MLP neurons of a small language model. Each row is named by its layer, matrix (up: input weights) and neuron, and shows model dimensions 0-95. Each number is 128 + 24 x the weight over its row's rms, rounded and kept within 0 to 255.
A block is one neuron, or neurons of one layer that tend to fire together. After each block is what it responds to, as a language model described it from the Wikipedia text at the highest values.

L3.up887 [157 153 154 147 124 105 122 169 103 134 152 110 114 115  79 172 125 144 101 165 118 117  93 124 103 133 137 127 106 114 135 137 104 123 151 113  92 101 109  91 146 130 132 103 133 142 130 125 141 118 167 127 133 185 148  99 149 126 117 120 141 131 104 127 105 123 132 129 133 131 154 127 143 144 104 126 113 125 184 142 184 121 137 136 103 122  97 126 118 134 138 193 117 136 111 127]
Punctuation or connectives ending a complete clause where more follows, often a comma, then "with", an opening quote, or a semicolon (e.g. "season, with").

L4.up61 [136 110 151 123 154 104  94 168  92 119 104 137 132 129 139 142 119 169 138  64 128 137 101 174 125 121 118  94 175 143 176 110 130 156 119 132 104 115 104 100 122  92 182 117 162 114 131 136 136 133 147 166 134 136 124 102 152 121 132 112 157 159 103  80 111 172  96 160 126 116  76 100 130 114 139 113 161 161 137 123 114 100 126  72 189  87 140 120 140  96 157 121 149 109 136 128]
L4.up74 [122 128 148 111  98 111 167 114  85 109 174 143 171 146 157 153 152 140 139 120 125 117 112 113 131 173 137 133  91 101 156 111 120 108 147 156 161 148 126  98 140 103  81 163 113 128 132 130  93 122 134 127 160 142 145 110 117 117 138 148 137 144  89  62 178 184 102 139 113 167 187 148 109 120  90 124 169 149 118 103 144 143 114 101  83 144 158 127 157 124 135 146  99 144 159 148]
L4.up81 [155 149 121 118 153 121 156 137 116 132 147  98 125 177 122 133  80 110 127 113 137  94 161 186 130 134  97  90 141  97 101 117 105 120 161 163  87 158 119 128 141 136  96 121 124 105 121 129 152 119 149 110 137 124 163 182 189 139 105 130 133 136  77 134 120 164  87  91 108 162 135 115 179  79 118 154 124 130 159 137 126 130 118 120 122 129 141 122 144  84 167 146 164 118 135 111]
L4.up183 [114 129 161  99 123 160 114 183 143 123 160 116 138  89 131 132 169 103  88  89 104  90 110 116 109 145 108 108 130 134 109 128 111 152 104 152  97 128 118 138 132 132 137 100 103 137 107 123 125 144 127 149 133 112  79 127 165 133  78 147 200 161  98 127 159 153 149 166 168  77 153 137 138  97 127 138 149 103 141  99 153 102  52 115 119  98 140  98 145 113 150 131 127 105 144 101]
L4.up393 [106 113 167 153 128 114 106 130 159 123 155 109 120 127 156 159 197 128 133  83 154 149 132 132 127 133 101 126 141  78 195  72 149 150 112 132 127 123 110  98 122 131 122  86 120  76  97 132 146 130 141 136 158 148 168 144 145 128 150 130 120 137  92 120 122  88 132 183 141 137 169 119 171 111 151 108 174 172 148 125 157 131 165 107 122 151 115 150 124 134 126 156 116  98 135 118]
L4.up502 [143 100 144  74 145 139 159 133 136 153 177 128 126 136  95 151 120 142 118 105 122  84 140  82 144 109 127 109 159 106 143 132 127 121 139  86 114 134 111  70 142 112 120  93 121 141 133 118 155 153 148 112 122 134 131 113 131 140 108 117 157 138  95 122  91 131 108 159 131 163 165 159 138 142 140 133 104 159 139 124 159 135 140 121 160 106 151 138 115  71 148 142 130  56 126 134]
L4.up856 [127 126 158 135  80 146 124 110 145 122  98 178  94 132 144 117 117 116 121 123 100  83 143 113 119 110 144  70 141 124 153  92 143 144 157 144 171 118 122 139 134 152  92 140 107  87 110 117  75 135 134 156 114 157 129 133 149 136 131 111 152 115 142 144 110 151  94 124 119 162 148 138 141 151  98 135 125 164 138 111 121 135 148 102 104 166 163 166  90  85  90 137 117 139 158  94]
L4.up872 [131 121 146 130 152 128 134 141  85 102 164 145 135 121 101 128 141 119 116 116 175 140 123 129 117 149  99 121 163 113 159 124  97 122 129 139 137 126 112  86 130 147 138  75 103 133 160 128 120 122 161 167 174 162 122 101  94 146 105 135 166 140  95 101 122 139 104 124 101 132 113 104 118 113 134 111 142 133 166 143 138 130 143 134 164 156 108 155  88  92 145 149 137 111 132 119]
Cell separators and header tokens at the start of Wikipedia tables, such as "| |" after section headings, empty header cells in chart and stats tables, and digits in numeric cells.

L4.up135 [108  97 122 106  95 106 130 148  95 163 175 125 121 127 100 131 160 129 115 100 154 129 116  91 101 144 183 135 125 114 111  86 104 142 104 126 162 112 129 130 129 127 127  94 121  82 133  99 135 108 118 122 122 108 133 129 102 120 165  82 158 111 169 153 134 151 100 132 106 119 149 128 124 148 104 114  64 116 152 128 142 137 115 139 126 178 150 118 119 132 135 103  96 140 138 153]
L4.up174 [106 172 152 139 131 132 161 111 158 125 121 110 103 119  97 136 100 182 131 140 123  81  89 117 169 130  96 126 110 130 136 106  87 168 123 148 103 120 168 151 159 145 108 141 137 147  97 138 123 107 145 113  71 121 175 194 135  83 142  89 161  91 143 192 119 130 143 115 118 153 109 131 134 188 122 104 113 132 153 126 128 109 109 131 101 133  98 142  92 133  69 161 161 146 145 128]
L4.up188 [130 121  87 132 113 118 158 167 133 144 141 148 117 141 123 149 151  99 151 124 148 132 135 106 140 124 130 113 121 127 130 150 169 132 165 156  97 147 123 133 134 140 112 153 108 104 161 120 102 173 115 124 197 166 121 155 125 125 117 177 142 132 162 141 163 121 135 125 115 116 145 180 137 123 108 100 106 140 124 129 127 130 145 105 156  95 107 108 121 160 136 133 107 143 106 123]
L4.up274 [159 139  98 104 122 140 154  89 100 115 134 121 107 135  78 126 173 113 112 139 139 123 128 172  95 123 152  97 117 150 122 146 154 147 146 169 141 193 105 102  89 149 135 116 160 153 126 128 120 114 145 135 133 135 144 125 122 132 114 131 143  84 154 162 135 126 101 109 100 159 123 125 112 142 151 120 100 128  62  78  85 143 116 120 117 157 104 129 147 135 126 131 136 161 151 101]
L4.up392 [103 135 142  84 151  90 136 108 105 163  91 121 112 151 112 134 157 160 150 127 121 117 148 158 123 136 157 116 111  98 157 111  97 107 125 118  86 109 105 151 151 136  98 110 147 134 136 132 167 120 115 111 121 150 134 121 137 134 176 126 106 126 182 128 111 113 118 149 129 131 115 135 138  88 148 128  61  92  84 116 147 106 133 115 137  90  81 139 135 109 151 124 144 155 186 157]
L4.up455 [113 142 103 145 120 105 129 105 129 123 133 117 128 157 100 170 118  87 156 154 102 126 113 111 136 116 138 140  99 149 159 131 114 152 130 124 127 107 139 124 145 111 136  91 149 153 124 139 123 130 109 129  78 136 142 121 103 104 162 128 127  74 145 141 121 117  89 112 102 111 154  99 184 112  94 122 129 160  91 119 130  99 119 154 158 186  99 136 107 134 152 142 156 172 144 205]
L4.up719 [122 152 159  98 143 133 106 100 139 140 138 106  94 121 173 106 153 137 131 108 137 149 113 146 172 136 128 141  85  97 141 118 129 151 108 109 156 167 105 121 115 106 121 143 112 143 134 152  90  99  73  90 155 181 137 106 132 140 106 130  93 115 132 158 112 106 144 140 124  79 143 140 127 118 140  90 112 138 136 128  85 112 137  88 151 120 146 126 166 184 144 135 130 141 104 121]
L4.up980 [103 173  94 112 119 131 144 154 111 144 127 119 144 173  97 131 136 103 136 143 143  87 132 104 157 120 160 138  95  73 148  72  94 171 145 124  98 148 142  87 126  87 123 126 154 121 146 134 134 103 159 123 129 149 188 139 179 117 138  99 125 135 158 140 138 115 116 141 114 115 130  91 103 138 138  81 106 130 148 112 114  96 127 121 117  99  99 143 124 158 125 108 142 146 119 133]
Inflectional suffixes like -ed, -ing, -ly ending a word split into pieces, strongest on helped and allowed before a clause (helped them win, using).

L5.up61 [193 148  87 119 109  77 129 144 126  91 137 127  86 152  94 143  93 139 164 108 137 132 156 149 141 140 136 124 109 120 141 176  89 167  98 126 162 182 114 137 137 145 115 145 108 113 188 119 158 103  83 132 117 157 144 142 107 114 149  85 130 136 128 130 143 106 126 103  85 130 123 136 130  79 136 134 109  78 112 132 121 120 128 132 141  92 187 140  94 124 156  96 106 133 119 131]
L5.up78 [139 149 136 134 127  67 108 113 138 131 156 143 103 124 131 103 119 105 123  87  94 135 151 144 136 142 130 119 132 110 120  93 146  77 130 133 138 143 141 101 100  89 149 130 143 110 124 138 103 169 184 129 178  98 118 181 137 116 125 107 133 148 137 179 143 126 104 143 127 101 107  93 133 146 117 122 122 135 153 134 157  89 150 142 127 165 172 135 103  86 135 146 121 176 102 120]
L5.up334 [139 127  70 145 156  60 146 140 154 132 143 160  92 108  97 132 128  91 133 131 115 129 145 117  92  88 127 139 144 123 148 102 118 120 111 153  94 159 114 166 144 107 117 119  98 113 115 140 181 118 114  96 131 125 114 123 126  97 106 122 125 103 162 123 106 104 106  97 199 135 140 164 128 148 112 118 175 108 174 154 139 191  97  95 145 144 161 110  72 109 158 142 151  93 157 103]
L5.up561 [125 150 132 152 150 131 143 121 100 142 170  96 130 159 146 141 101 131 120 109 164 133 124 147  96  92 145 101 157 108 141 117 119  95 119 113 114 130 139 137 128 102  96 134 153 108 110 117 178 169 151 129 114 143 156 107 155 149 130 122 140 119 140 144 118 105 101 153 150 104 168 150 155 149  84 110 148 108 138 108 142 137  88 126 163 142  94 130 107  88 122 139 162 129 158 111]
L5.up577 [163 135 150 137 143 129 141 119 157 123 118 112 108 139 136 159 146 131 105 143 136 130 120 135 118 130  91 113 147 113 129  87 136 113 168 150 129 160 133 154 119 120 165 130 131 187 127 174 143 128  57 146 154  90 144 137 139 151 134 128 103  92 115 145 125 170 106 136 120 147 146 103 108 130  80 154 100 105 159 163 105 116 143 125 143 140 141 140 105 151 122 179 157  80 151  88]
L5.up591 [145 107 142  96 140 117  88 113 147 139 118 115 114  74 105 131 124 144 142 142 154 127 120 135 132 105 118 168 111 120 116 121 126 118 162 129 176 156 115 129 127 114 167 182 112 105 125  98 130 120 145 132 120 130 181 154 154 178 127 134 114 115 166 127 147 134 153 160 119 111 147  89 116 108 137 101 143  96  98 120  97 132 130 126 148 138 108 144 140 142 132 126  99 142 108  95]
L5.up718 [102 146 120 154 115 118 110 161 159  66 153 115 118 120 120 132 128 121 203 114 138 145 102 128 151 163 130 142 135 107 103 130  90 117 125 124 143 131 133 106  69 146  82 161 128 128 128 149 158 133 165 120 101 111 147 167 171  81 136 129 122 159 155 105 153 143 100 106 115 130 127 161 133 110 144 116 138 151 125 178 140 137 122 142 164 111 138 119 133 123 151 144 111 133 124 130]
L5.up792 [124 146 128 100 137 112 126 113 125 122 152 108 140 168 141 113 151 118 141 147 132 108 141 135  91 121 145 103 148 118  98 123 136 112 149 125 129 149 160 127 147 128 130 135 155 150 153 125 127 182 165 142 132  95 113 157 140 117 125 122 119 133 154 125 147 129 103 182 153  74 102 145 154 138 157 108 132 123 158 149  84 125 156 161  96 109 131 153  77  88 138 117 171 159  80 157]
Commas ending introductory phrases (In 1998, However,) and subordinators like whom, when, where, if, though, where a clause subject such as the or he comes next.

L4.up10 [151 114 128  83 157  94  98 135 164 113 141 136 102 138 149 101 126 169 126 127 134 162 132 144 157 127 183 150 180 129  73 149 125  71  99 132 139 122 114 156 134 104 128 154  87 123 101 122 143 161 144 137 168 129 114 123 136 132 156 183  99 134 145  99 135 143 134 137 138 113 122 169 116 150 127 127  99 105 150 111 109 156 116 156 127 138 135 110  96 147 109 103 135 142 139 144]
L4.up153 [109 124  91  92 141 126  86 134 120 155 133 115 120  92 125 125 133 168 114 161 122 120 133 111 119 105 172 163 123 108 111 116 114 114 143 134 163 111  95  92 172 122 103 139 134 122 148 114 175 137 133  95 103 103 148 117 158 127 133  77 121 122  97 143 104 147 107  99  93 124 172 172  83 133 134 119  95 139 149 116 146 154 159 152 125 146 136 100 111 142 119 147 134 100 152 103]
L4.up240 [142 144 166 119 192 134 116  91 119 130 171  92 121  97 129 105 149 172 146 131 117 117 114 108 100  85 168 117 120 157 125 124 176 147 137 118 111  77 103 119 118  57 157 138 107 136 122 120 129 137 153 115 130  86 122 124 138 100 106 149 131 107 123 113 132 131 128 125 128 124 163 160  97 156 110 121 147 121 141  54  85 180 120 141 140 114 122  93 195 127 136 107 126 126 155 123]
L4.up316 [108 139 115 143 113 104 131 148 142 142 133 159 134 121  97 152 160 116 107 120 125 133 144 118 145 123 125 150 168 134 128 134 129 118 132 174 131 128 113 137 139 106 148 122 109 172 131 106 131 165 117 166 133 149 102 104 119 138 133 149 110  80 108 143  83 114 124 157  73 153 114 168  92 161  92 129  98 137 133 120 141  90 109 143 115 127 140 112  94 160 115 137 149 109 158 148]
L4.up373 [136 130 148 135 145  85 130 115 183 183 105  98 146  72  99 131  99 169 117 138 115 124 172 141 155  89 161 119 123 106 128 176 125 140 166 128 148 120 129 137 151 104 123 141  94 147 101  96 158 155 127 160 132 168  99 136 172 137 147  97 163 113 134 143 126 148 132 122  98 124 125 147 102 159 125 116  92 127 116 144 141 109 108 183 156 145 145  91 128 147 138 142 147  76  83 114]
L4.up659 [148  79 124 109 116 103 105 157 146 158 127 101  99 127 106 107 134 121 163 129 183 114 153 116 146 153 164 100 149 136 129 125 112 144 151  84 102 157 107 100 134  92  93 129 112 142 106 129 153 102 167 162 133 125 117 135 144  80 132 122 104 146  94 138 138 101 126 120  87 161 170 127 113 140 131  84 117 128  91 107 113  95 142 129 161 138 122  92 125 139 114 163  99  66 109 126]
L4.up751 [127 121  97 118 131 118 104 122 136 108 158 140  95 111  93 162 139 120 125  99  86 135 104 122 122 101 134 160 114  82 149 138 118 119 101  98 157 147 151 136 138  90 100 114 112 152 135  99 121 157 136  86 108 131  98 122 117  99 119 127 138 127 113 131 170 118 157 102  66 141  97 159 120 133 162 123 138 124 126 117 152 146 183 119 138 154 180 118 142 122 135 118 113 116 135 115]
L4.up971 [133  78 126 144 119  96 145 153 131 164 111 115 127 142 122 129 124 144 164  95 132 109 109 146 109 143 123 144 126  99 131 139  77 119 136 143 162 112 138 121 140  96 158 118 114 117  79 134 139 122 150 132  94 137 106 179 162 116 122  77  72 154 148 123 119 105 133 130 114 108 140 142 100 150 101  93 127 143 126 105 121 142 176 117 151 158 105 137 138 106 102 169 155 120 120 120]
Commas (often after a closing parenthesis or quote) that end a complete clause, before a continuation like and, which, with, but.

L5.up114 [124 130 177 154 141 140 131 122 166 147 153  98 136 111 103 160 143 155 189  92 157 157 144 133 127 168 171 103 112 122 132 106 100 109 129 137 152 145 113 111 136  79 114 103 127 111 142 109 137 147 105 146 135 155 127 135 145 106 120 125 130 145 148  92 126 128 123 128 128  94 176 124 107 118 104  99 150 135 156 136 141 114 124 109 157 157 116 144 123 123 112 145 109 103 135 162]
L5.up245 [141 126 174 100 113 133 113  88 126 145 157 147 144 149  84 137  93 138  87 119 143 109 114 148 137 112 147 139 115  79 143 103 102 111 123 115 137 109 126 104 175 136 137 101 150 119 132 131 141 118 115 118 115 157 106 144 153 102 156 108  98 136 147 185 112 126 157 150 102 140 141 131 130 148 135 116 120 115 122 130  93 132 106 166 130 131  67 114 137 123 135 151 109 135 139 110]
L5.up461 [134 114 130 118 160 105 131 112 118 124 152 141 109 142 163 162 134 129 131 101 103 108 110 155  86 170 130 139 138 107 125 142 145 159 139  86 169 114 102 122 105 127 103 122 149 112 131 139 111 126 126 107 124 170 123 137 140 124 142  55 129 107 112 123 120  74 156 160  94 156 107 122 131 123 133 128 113  84 122 145 113 134  91 153 163 151 173 170  98 151  83 157 114 117  94 166]
L5.up529 [119 140 112 136 166 120 165 127 103 178 140  74 117 135  90 130 133 118  95 162 128 136 100 164 119 143 129 146 113 137 121 158 125  83 110 170 167 139 142 126 129  98 142 113 123 117 122 124 110 154 155 135 124  98 150 105 156 120 118 128 142 160 138 150 149 113 123 125 114 138 132 117 149 140  81 123 129 117 127 130 158 176 100 139 103 152 153  85 107 105 131 178  94 128  96 142]
L5.up553 [ 73  83 167 109 136  84 142 163 132 125 133 118 108  84 190 142 134 145  75 111 122 116  86 143 128 154 174 136 119  82 140 135 120 116 127 128 111 135 110  75 138 128  81 166 153  92 124 125  99 133 106 163 133 145 127 154 116 172 153  95 115 169 114 148 150 120 149 134 139 112 118 109 134 130 113 120 161 120 142 128 109 108 172 130 105 126 167 120 111 145 121 129 107 129 130 155]
L5.up604 [127 164 147 126 131 109 132 157 116 100 158 102  97  87  60 138 173 161 118 150 157 145 137 143 202 121 149 109 170 102 131 103 138 138 113 100 143 142 122 156  83 108 148 120 148 130 107 135 125 137 143 142 159 124 138 110 126 136 150 118 145 115 168 125 109 172 142 145  95 141 117 136 124 133 115 130 106 146 117 102 121 132 113 130 118 152 149 130 132  91 154 134 132 145 122 182]
L5.up674 [111 126 131 104 159 121 118 134 101 150 121 128 159 102  99 158 130 109 115 174 156 154 168 126 183 119 149 134  99 127 141 159 113  68 146  79 146 129 131  69 144  95 119 107 125 152 120 119 131 160 119 103 137 156 119 128 139  73 159 154  94 127 172 156  98 134 114 145 156 140  88 142 103 148  97 133  89 164 112 143 120 155 125 147 140 119 153 144 102 127 139 117 139 157 101 139]
L5.up728 [160 129 103  75  95 115 146 191 149 154 130 131 100 106 124 135 176 144 160  75 147  81 108 123 134 116 142 154 172 129 126 140 133 149 136 145 116 122 116 109  93 157 120 165 121 123 148 155 115 145 126 124 117 144 137 120 150 108 138 104 155 153  97  98 128 148 111 113 161 144 107 138  91 124 129  74 155 130 131 102 108 130 133 173 132 128 106 119 110 125 160 137  98 127 136 154]
Commas ending a complete clause or noun phrase before an add-on (which, including, scoring), plus "also"/"not" right after "was".

L3.up327 [124 131 190 162  91 123 116 150 119 120  88 124 106 148 117 142 132 148  91 126 132 140 119 160 111 137 108 157 136  83 152 122 104 142 150 159  65 115 122 108 158 156 104 134 141 118 153 102 114 158 152 128 154 120 145 110 170 136 106 105 148 148 125  88  83 170 149 100 119 129 123 123 136 129 152 119 154 132 148  93 147 137 124 144  85 125 109 156 122 112 143 121 150 106 141 113]
Pipe separators between column names in the header row of Wikipedia tables, like Pld | W | L | Pts | or Player | Club | Goals.

L4.up90 [166 131 111  73 121  86 151 103 135 162 152 114 123 141 155 166  97 168 136 106 146 138 133 116 173 119 132 141 140 129 155  82 170 129 118 116 110 114  91 138  94 129 119 100 145 110 183 132 154 130 152  93 138 167 138 169 111 131 137 107 183 106 124 166 111 134 146 191 106 122 140 125 127 140 109 142 120 118 129  99 150 143 140 129 139 125  85 149 136 122 111 186  85 114 117 151]
L4.up116 [182 149 136  72 106 134 112 115 148 136 148 127 126 171 124 136 107 146 158 124 122 138 122 171 143 121 127 115  95 101 151 111 136 104 160 105 143 156 108 114  75 110 123 138 148 118 130 128 119 161 162 173 134  76 149 193 123 127 126 144 141 105 143 111 142 138  57 187 131 117 145 160 158  97 132 145 156 121 125 123 127 138 166 133 156 117  88 154 107 128 146 161 103 108 126 128]
L4.up118 [126 133 131 129 123 150 150 156 118 131 170 126  83 106 128 141 125  90 161 119 130 111 113 108 148 139 129  97 103  99 164 129 128 123 157 171 112 121 164 138 173 129 141 118 148  99 179 116 128 144 116 152 121 165 125 144  89 141 133  88 124 148 110 131 152 104 103 122 125 119 108 115 102 108 133 147 118 145 123 160 140 114 104 162  91 134 113 107  91 166 105 107 152 103 121 164]
L4.up427 [136 159 157 153  89  83 110 133 137 117 177 156 127 140 167 119 144 101 131 115  85 164 128  99 126 148 118  99 133  88 142 122  79 141 103  85 119 129  77 174 122  95 146 159 120 108 100 149 159 153 134 138 113 107 135 161 153 132 129 112 140 126 138 114 111 124 134 118 122 137  97 146 153 107 153 151 112 115 122 146 121 144 131 152 142 145 128 109 100 131 176  93 138 141 140 137]
L4.up665 [119 153 101 159  73 141 110 152 117 160 125 154 144 119 109 158 158 118 119 132 158 122 152 162 159 156 136 117 162 157 143 110  96 149 133 107 167 175 128 156  75  88 137  99 151 123 159 128 137 129 121 120 119 120 139 112 116  97 138 146 134 118 119 109 105 124 125 138 113 166 136 134 146  89 114 125 120 144 128 121 129 176 124 134 136 165 117 128  99 130 131  95 146 125 122 111]
L4.up846 [ 99 119 108 127 156 116 183 118 160 140 156 140  95 163 169 169 153 178 113  88 125 115 108 147  85 107 114  79 116 112 109  96 127 113 181  54 155 161 129 109 111 104 129 160 195 113 140 155 150 121 188 116 125 182 170 100 120 140 106  98 142 144  91 124 110 137 146 136 125 142 147 148 113 106  96 117 120 143 118 106  52 137 132 107 144 120  99 157 122 137 100 111 120 147 132 129]
L4.up851 [ 91 107 106 158 130 125 153 131 148 105 137 119  86 111  92 110 106 117 140 132 116 130 114 105 111 125 142 128  94 125 166 120 129 144  99 141  92 161 141 155 121 100 134 156 155 103 188 144 158 141 119 132 107 130 139 144 126 145 145  93  90 110 150 109 151 123 114 106 144 127 172 103 132 111  88 130 115 108 120 111 105 154 160 127 196 103  99 147 159 176 137 173 120  97 121 169]
L4.up978 [147  76 137  76 131 152 125 112 130 114 126 109  88 131 126 128 152 146 123 129 108 132 129 120 131 112 131 120  90 197 130 114 112 156  88 136 139 159 152 114 142 123 148 112 115 156 100 133 156  87 103 107 111 107 106 138 113 155 140  69 113 128 153 126  95 153 146 109 156 125 107 115 118 115 139  90 108 126 122  98 137 116 138 101 133 128 109 128 161 139 144 139 145 134 125 130]
Fires at clause-joining points after a comma, on connectives such as although, but, which and however, and on digits after a thousands comma (12,000).

L5.up57 [127 174 145  92  92 129 169 118 135 151  92 145 117 136 147 112 143 111 109 122 125 161 160 152  79 115 134 140 105  92 138 118  75 129 101 128 145 121 129 117 140 145 121  91 184 110 133 118 138 122 157 168 163 123 171 155  96 107 131 118 106 110 121 101 139 161 106 148 113 119 134 119 167 106 122 133 111 105 136 138 112 149 143 125 103 147 136 141  94 138 128  87 113  99 122 120]
L5.up146 [153 109 166 138 101 121 134 141 119 176 105 156  83 155  72 112 135 110 148 102 181 154 138 127  93  82 113 122 141 134 141 120 105  76 136 122 121 163 115 149 171 106 181 112  93 128 173 152 110  82 174 127 132 125 141 120 127 137 165 172 127 134 148 142 134 150 149 112 105 103 128 108 132  98  53 135 124 129 124 115 134 120 133 142 149 142  92 102 111 145 147 110 140 113 138 162]
L5.up211 [105 137 124 140  83 131 148 136 124 106 150 144 142 130 132 119 144  72  94 108 106 121 124 192 173 150 135 167 137 122 179 114 154 107 119 101 151 122 125 143  88 101 166 116 148  77 124 151 100  99 150  99 161 130 114 153 137 110 148  99 124 111 139 139 138 174 133 121 103 145 123 149 131 153 143 103 163 124 164 130 140 136 147 169  97 134  80  99 158 121 123 110  88 100 134  81]
L5.up393 [152 138 116 116 167 120  90  93 120 150 131 103  95 140  93 142 114 136 121 119 112 100 115  66 138 127 135  98 128 113 155 145 115 134 141 118 117 131  95 151 117 155 145 112 172 125 171 125 156 147 154 140 146 154 125  88 141 138 120  79 126 115 134 121 199 167 101 113 122 104 168 106 130 168 106 104 139 128 156  97 129 172 105 110 132 127  72 149 134 142 131 130 149 103 166 109]
L5.up453 [124 126 104 113 102  96  94 117 101  94 110 160 122 173 126 140 147 152  98 125 119 154 119 123 124 113 147 141 129 112 153 127  99 107 127 129 161 112 140  61 108 103 138 121 202 111 144 153 118 134 108 130 153 102 166 113 148 148  93 110  80 124 139 127 106 130 136 202 181 127 154  94 102 105  95 123 122 131 134  72 131 157 142 130 146 118 114 104  86 111 117 140 138 142  99 163]
L5.up523 [ 98 113 137 111 143 149 125 132 159  89 127 134 133 115 101 118 142 157 139 133 116 118 152 142  96 117 140 132  89 125 168  96  94 133 147 171 112 173 146 104 132 134 131 168 203 106 133 155 149 136 138 115  79 145 137 157  84 128 101 131 120 133 114 115 129 144 148 134 146 141 122 106 133 103 121 166  98 148 159 139 113 116 104 123 103 132 107 115 128 140 157 118 117 114 147  97]
L5.up843 [112 126 117 122 118 136 120 137 157 115 123  91 127 148 123 126 143 131  79 142 146 111 138 175 146 169 176 107 135  94 135 109 153  88  97 135  76 114 156 107 154 150 126 144 115 104 103  76 158 141 150 105 125 162 170 146  82 133 134 120 117 146 158 121 134 109 130 138 155  98 130 135 123 189 147 149  96  97 153 145 181 120 139 163 101 123 128 144 110 152 136 118 108 125 144 150]
L5.up899 [175 122 142 100 123 163 103 173 135  98  85 126 103 139 113 134 127 135  90 129  97 148 137 149 134  72 161 153 134 173 117 131  77 163  85 130 118 126 143 125  94 106 121 124 158 150  97 120 136  73 106 138 119 110 131 130 121 139 142 129 132  95 146 118 163 131  96 104 155 165 111 106 139 133 150 175 117 106 153  99 137 141 110 118 130 108 124 113 128 128 171 166  90 100 132 143]
Final pieces that finish a verb split into tokens, mostly past-tense -ed, after a subject in narrative prose, e.g. consid-ered, assum-ed, wro-te.

L3.up905 [138 113  92 125 171 103 149 128 162 115 108  63 100 124 109 142 133  98 123 153 110 145 163  94 154 145 191 113 121 118 122 147 178 132 132 125 170 117 103 141 134 133 145 129 119 141 108 120 122 104  92 129 124 142 105 139 108 137 139 120 110 123 107  87 127 130 137 135 115 110 149 118 134  84  99 105  88 124 104 162 149 167 155 134 159 138 123  68 142 168 143 163 159 103 136 108]
Conjunctions, relative pronouns or sentence-initial "The" right after a comma or period that open a new clause, such as ", but", ", which", ". The", ", while".

L3.up476 [131 122 127 116 136 101 132 107 108 157 134 123 116 155 143 149 103 124 118 166 135  66 118 142 124 131 112 141 141 128 130 130  65 140  93 149 138 113 102 127 153 141 144 130 198 193 169 165 129 104 123 152  93 146 153 159 114 116 133 115 162  98 143 136 135 163 131 110 108 113 133 131 132 130 111 103 145 118 102 138  83 118 142 122 166  99 125 118 136 111 102 169 148 143 157 146]
Final piece of a word split into tokens, mostly verbs taking an object after "to" or prepositions, such as prov-ide, of-fer, prepar-ing, former-ly.